{
  "num_hidden_layers": 18,
  "hidden_size": 384,
  "num_attention_heads": 3,
  "head_dim": 128,
  "hidden_act": "gelu",
  "rope_theta": 10000.0,
  "init_std_o": 0.0215,
  "learning_rate": 0.000738,
  "beta1": 0.95,
  "max_grad_norm": 2.0,
  "schedule": "wsd",
  "final_lr_fraction": 0.1,
  "batch_tokens": 65536,
  "max_seq_len": 1024,
  "train_tokens": 750600000
}
MLP neurons of a small language model. Each row is named by its layer, matrix (up: input weights; down: output weights) and neuron, and shows model dimensions 160-287. Each number is 128 + 24 x the weight over its row's rms, rounded and kept within 0 to 255. Numbers have three digits each.
After each neuron's rows, "fires on" lists the tokens most often at its 100 highest values on Wikipedia text that the model never trained on. A number after a token or word is its count.

L6.up1407:101137133144147145136136149087122117108072128144092154145113111106134100195120132135115093144094107114147124095108127118106094141163135113176133122135166132140145142130094144155107105118135131128144101150137135109125143106118156141151122116149071140122149165139121101107130131178116144167106174135210130128119123109111116116124121118169139136148097135101127082134138154122147093137137
L6.down1407:138170135161139138160129144160115127136112111159118145111142122101102137113130100095132144184115163090108171133145129180131099159172072102168116135096127118091145129126164104146117154114133148132134114107152122108113085130091115144143149099171090140136122169103113115132151109098110148103170149140121133130105113142102088141096088118131146135108150107137127120130107163141107151126184
fires on: ":" 35, "'," 19, "," 15, " |" 8, "):" 6, " to" 4

L9.up98:104099111131120131189152132092133095158131118138182137120126132128101119144135135136138129122144183100129114137136129120105134109121133141178150098119154120140140167155151134129141093116123143116128102110131117157168080120136136128132164111155134139129082169148152072151134128145179084144112188131150094134121101094092157125098141119096139128105059146147120083126109170090086120139132
L9.down98:157152122151122081105144122132114161121136143132096156127158116127135093126106113100123129113109102140096177126135103131128112125137118115122120127180136142108107101100113096113137160133126120107120113118133137074095165134115072117099143179102141154128163142115119180113127138096128117114143087103133165122138164190106074136142069140179139137121183124109082130108181100150158128130093
fires on: " |" 27, " until" 13, " –" 9, "'s" 8, " over" 4, " or" 4

L6.up1453:100123109158119128092127120099172103155145021139128113153080126084110092123109138129123102126151118111118107122095139103108126073111128122169137129068077108126145114158146103150107151117149140146125161141133142136141071141172106134115153128143101132141129133124136128112144118150129117130131156112178115126137137112126096154139082104146119113128136094132129121093126187126120126184129
L6.down1453:124145120153160105163127113125115116120144088108108137125152099129135107100118147111106123128131102137135150126097178091137100177143121110135165078139083165105127150133125106137116192113144084130133121153133109134145108124132139156127178135072118147105138135161129147150078173118116141108134116100150108163146120162128164103108118120108129137146097160080040107083123139159121134119118
fires on: " the" 21, "|" 15, " " 12, "|---|---|---|---" 8, " called" 6, " as" 6

L4.up1116:103089137123108146152115157087130101121110112096166122151135080132101111231157138160106127103136152168160111127106140138134118131125091096145177128129105114138156136142165136123099113160117171125144105126127133155132137096117162089113088099094155099137133128121155150109127148128123081155130108144128109129150144099188168128135170109097113138148142119114119140116119114120123131103120
L4.down1116:152140125141147119099131147138144135139107115185105138128120165156167130097129124113127127146129103097116127110143083118097131115112125143123114115152168140112121135106088126171160148124117102121126151151132132146123142178156106154133169139142107127105104134125114126128082105108130150081125164095131116127137138183099096136123104172171166108158144146175128090142120142120138107162154
fires on: " |" 31, "," 20, "." 7, ":" 7, "2" 6

L6.up795:123135126160114102131127152121114129129095143153129134130106107162150158135103136174166108127139137115142117150094125082126152143108118119134121082109127130137094148108100122154121090117076125116132112103106124131091115118131211134138151146139058109143145156157124116099118099133124129133132136111114139119152081105120117133154136131124140102126135116147145106154120121131094106134083
L6.down795:127139115131114082160130095110104103144102131100098106078089150147147149102133159122146129155149148143110116137123141110124114138117142114147125110133141124118113148125144133108118115103119113103097081110183075130125119119143124140128114112135127170121121143118143105115122195141105149099087107110136133129163113161130127099142148135110141110095155132164127106141119137119084146137141
fires on: "." 65, "em" 15, "el" 11

L4.up733:132123142158117124130142144095141154146137119118127070140140131142127147155140118125112099136152133100126102144095108159096132110159119105140168147125132132137125141141106122153133109120148140118123138112141139160148136069155138109115129117185098126142121136169130117112122140123121113161152125146165133097097102091131090129111129162154096141124103096112118124121128142099117111113130
L4.down733:091129161151150137137146104130146082111093159105161171124111106103130118095109140135152168135095128145094139122145160127126118132108124147133129129120110138114157142085141089136128162150134082122181139153112133071107152113098100149150117110068129153125136101145110133131118128137084153098103106115103133139161153153151139129126134109170141121109136176120119138125156100148125122096156
fires on: "," 22, " of" 19, " :" 17, ".," 12, " the" 6

L6.up711:121186128106094178141087126127137135159139146108090124146091174129155126152120073127145134113151128106105080105079129118124132105121113112177145132078116118119145135125133115135136099181134154167133108111126146148098115075138125160123130113128128137126122134090123101129152142144110130133164120165138093115152161101090139101123156161141126135157130127157153127140132127109131113138147
L6.down711:101129123124154130147131125136152101134132128125121105122119135113159073105126140139132129171121125161113135116136152109151149158115119153103143147089113121120179101103143124089170128079150187171137138136126101146116162094131089111170121141119114132130157071121098152117099122109122124074144149156093121139098150133135131171127105130101092122168154163128147203062115075090144133132174
fires on: "\n" 48, " " 28, "\n\n" 11, " (" 4

L2.up1407:126140159200104142164135162094106138135131093118158107102131148151087097130120117156137115169110126132115076160118165139140137176140065134145152111162110115134114154159098092117097135135108146136125088094115119167128092129120148152131159111139109121138159139157121105066122145146139134143110161127157127144102161114143155145114136098108128158109172151118152112155151096096110122133113
L2.down1407:141143118135135124107135113091125083143166141124133144123144171120106147128078113148116107123099083142143107150154142131129088133135159145129115104095166166124115093150149112131115146088145128127124080164111136103092126150135122113113096134132130175131137113129134125147128108149099148131110112096130126145159157116087117145195099121130102117077185138153176122147104155109097133139118
fires on: "°" 24, "0" 22, "′" 19, ":" 18, "," 11

L9.up1468:148146102153145123150126140109145164143116126131146127120071146167093126136122120155116144125121135098131138125099157142155121154227083135123152108109137147122137154109099119098119162107101110122127149101156125092100113108150127166156177125111122123136127161158109103115144136134111154113166095152148147139091099148106133108176154135154110109117139134174138100131096135088098153099092
L9.down1468:182147125085165127126145142099155156156164132109169174138121137162127148114099152133115147161155143112094150175122188139128127146140114142135135099115136162128113109137107111114081127112106138121158112115140092109093138089161115142120159171139113160150124166128119107129109120118094153100089114100167086164151100144106144093147143142138102134098159166161150107161115138090087166100115
fires on: "." 100

L4.up1478:083101108115122152161107124117129108180057099157118131175121129152117144134128158189134132159107150148116084151065147115152103139130108138147168128123130132153116136089098139166111087128153155138120122119116096137119119106149182149147143126169124107144152130144106128091164119141164130109113147113125113125100117112144161145131163123124165145139148162142186073141155110149122144164091
L4.down1478:174167148139150110129158120147132127115117180085149178135146128102149133139137188096109131128088131144121136102153154114107170146131161087122143142126118158101141098142159116132127147115110135118126086117115086097119183110103088156074111111143128193101099127114154172130102113111105163166130138120112131123127111113105171127152121157118130125160130141116131131106097184152131166149129
fires on: "," 56, "em" 10, " dem" 6

L2.up1336:107140177133088156085098153109123123160135149122093123111121113117108148110095143161139116091123149110154117126111168123116110074144143036141166060105163141117134113130112112135107161128144111117135146135117165090121124134094137125146133122176139151166089141112130117133126094181116126107085116081116099117127116147105134112122108151101156146181158119098171103136150093125141119058099
L2.down1336:135151088091130131114137110134149145110089155130151148144109094140097089130130126148106113151105147116125122118125134136114140089097132086144107103140155182127156144136137141149142133129157108104088104119129104124127076139130158137089143163161139115113110146125130170140158148171170125117136169095124132126084167125083135117122130115154151138152125121144110127140140116169140128128129
fires on: "ic" 42, "-" 28, "-c" 5, "e" 5, "less" 4

L4.up721:127065094136118177145125128115121131155136129112153104157122143095121105195140106140134112088115152127103090136107153169104157130161083125139149141125169143128149134130133118110105095144166142132129110120136101163153096084116136121149132081157120118150114113167166140122146169118139111145149171156165068133132123083117111162108157080133093139102109137121120124108122119114118121092124
L4.down721:133149165125162088135126122156120083126117148078087147113126092138120110095111168137144125155133150122140106166142085102122073123109120146131139097152114098128098130113100091155155148118120125139134139122102145102078158162144119144105130148099115135117134082131091116111164121137190115126109124134103155097110141177169140137160090145127200158119098132134100103105121133148114148116136
fires on: " (" 56, " is" 12, " of" 7, " with" 4

L9.up32:128083114142101117142109094101125099138129127102146109124111189120152128122141100145167120132087127154096108145144112107122122110128146141146108123120172098142121090129166130113141152083134117122101105128122101157170130152130132154140128104162129129130136149120151093170116107126117112122108123172151123117099076172127177132127091139148125113153100073121119066124126172134119120119108
L9.down32:132123159157154133158132156154127144129124094108113151103153124114144152115123135104115123128132127144143174106128108147066090126161130133166147131119167112074053117142109145166115136169124130128153119125137143107130125174120086101109121168112161168150162161123098163118134095104139122152092165110102118124115152123110097122105182111133134157125134107108087151151106154165128107120175
fires on: " to" 16, " The" 12, " |" 11, " since" 10, " until" 9, " and" 9

L6.up399:088141108116110152174072138141141143120096045108105094149131144116147103124126131116121114159134130124142107108123110127118133096205125105141136165051147108145090119122128127128173125139118146136107095150124149123125116108132109138151148139125136141114121115107185103128108094153088132079103160088128085071164070164126136099098122137123119128178136101139154139143149149118154118140130
L6.down399:078143138140104130170130132134134112136142065115084113143139112092118122109127116121134127146130106192102087143111102117116147158124139114144148117139111102139140142130157089080141116077098121126140130112174127094105129102134100142143147131116163142132180122115126147141070130151165183078110116114122110148156127081141164096149085138157158133120085093119128120098160119129145126133139
fires on: ":" 49, " " 17, " (" 9, " as" 5

L6.up1227:146112168119134113109130149128188111138142134157139130117138129130101122146136126150149104127117098118121107124120137127123108155157100131161141152137078082136168112069088113142093132150151197095126090101174116127152187150074157154132144095111148153154167149167104073130125116145146150122120142120158126132133145146125095155170135149104166128095166126144133061124081142145114154136092
L6.down1227:145127156104126112137085163128127089170121173140116162132100148089138103102109109085141150130138110130110141160110140126130136108197111121085127140132095094116132141125146121141063165143134129136116126114143078142165142152150138161155121130143136155106119133129159091118140140156112119155123069132122107111137088106121144110112126129148132112117166171104123128108097118161109116161141
fires on: " |" 35, "." 24, " with" 10, "1" 9, ")" 5

L4.up723:091149147105116172120146095117117159124132131114074107122085128127141111128088118150146123118133146109146127074133127136061108154123110118136104075083153152118118166126119098180106101174123145137148143081152137114133093130111149144161130111145104118140094131146132161114127086189114125107138081166079069109151136113141108129130088144140142150160107129117165119125158123142117164110158
L4.down723:151161134098192109114131123180108130092125186147119139100118124125133160157098123109119072141128126126127155140145121124095125119105115136116101116132140139100158131072138095161144133150156165115135126154126100128102124152070116154136086136140095144114109175188162147175136122117125136106116169112109143132120108107078113124133098084141122155153069112087131136107169148127175151113149
fires on: " e" 19, "ic" 13, "-" 10, " dem" 8, "al" 6

L9.up1021:144140123126156142157148128131153137150126087166154100171112075130101152104092150138134082108143107137135110138098141152109127135178138123128157108124110105130135106118107088134126136157122145123100102112187130105092124187129147193154169096138106139128149157127147128111103100144113179064107132154150091110132095135077096140173110107141118136106136120128126115159104168161103163139139
L9.down1021:103101098151102123149125118112122148138122127118162127103149147096145140153122124145116135110143155116125177112124154129104096151110167163111120104102144148091136110118156121149149111078135151073102115097126122108123107122094118136140155098113127124103138203097129162145124162144142073089084117081148119134137140154137128127113134125108115128118134125185096148118112141138111098132141
fires on: "-" 50, "." 23, ":" 5, " " 5

L9.up1213:123103129145151114124080157109144155109110103129127114135123085181138153161137077116117126152128104093101093166160166120120142138166105119113130126110119079124149135131074122102174124099131129122113121143087162127156145137166173180141115127128137124184092128158115120123126132161103110125146110127166159180103158106143099123100093120137123140066106118104131148148084156126126110142155
L9.down1213:097159128138101134149109125153115079129125105140136108104115117119088136144123109148122116173130139109131126146113128077080127134128132134117118124140156122117161153125128111132113093132141123114134094135131114102171151119099105148114116109117151123135118120127158129130132120093078099115155137148165140137144123108194132158104117090140137178129099173101132142180152108125138148126124
fires on: " |" 48, "-" 18, ":" 7, "=" 5

L4.up1535:149102109159148169172093136071134063145138115122138097154127128141147134163131164173137123123150156096135093120088117147096145140119124127143119157101149120149127116116135101190127100078153134105122090159140118124123121110132131107086107131117123157153128130166094129108113149112122126123149157157193147124105097109111119138152147123125111135137136117127131122127156131091101128119074
L4.down1535:111133133130115094068154167161118157128119147132124152102130105139122112099162151115111121095117151163130166133179125087130107129147115129118126123159152144127119120080133130083165158130082137144155117127132097133121117136151122112126141124155119100122120129079134129110155087132162131151112126116116082159134174172125095118125116132110124144126118116125092173138161114137137120143192
fires on: " while" 26, " of" 10, " in" 8, " on" 7, " which" 5, " with" 5

L4.up833:123124127145122160149112167108131126165130097115162113137135125135117119177140133172085117142161126126118099129042108119102124146136091095149171143127116181129162179101125132146127118119144165119109113136106113147129118082115135093127115146144123148165153135154147124071137140152095109128136152145187090162114124059150140140127134110132120138125100134151130111130134128056095128117146
L4.down833:127117135131148115085175129192120129075124176149114161160127114137113137091106135123182144104083125148141148140169126149114090126136152163153094081124114120136140106163136111120105156111119103160135124137150147124145132160167116143117113091134128123096129106120112121154136114100142183112082088117077134076126145201130125152126151122138175091140147127129111143153106177154146119132111
fires on: "," 55, " of" 13

L6.up995:137130163155160084122123151124185126104108119123120110185136108121152127138122094097154090117152125085126104128089158109140136135163148078189117154121140089127169122115119134113094140111135153127125119079122127124162106115105175157154110086152103093163161150176123095124153148162136120181165165145157175119151154134131084122110130132166127120125130150093135095122110165137144129170131
L6.down995:120104089180125108154134115138115129112123124166109163096102088168101204135103126123145141137151164108086148140168137129129116087152136122104103116099128071132132122119132147166144116127112100117112095124078110140146096109102121151138138151130151136133127156109149126137172123157111138132145121141137129086143120123154168160152092143164124162082108164147122127116104135106129132169132
fires on: " |" 36, "j" 14, "J" 9, " " 8, ":" 7, " uns" 5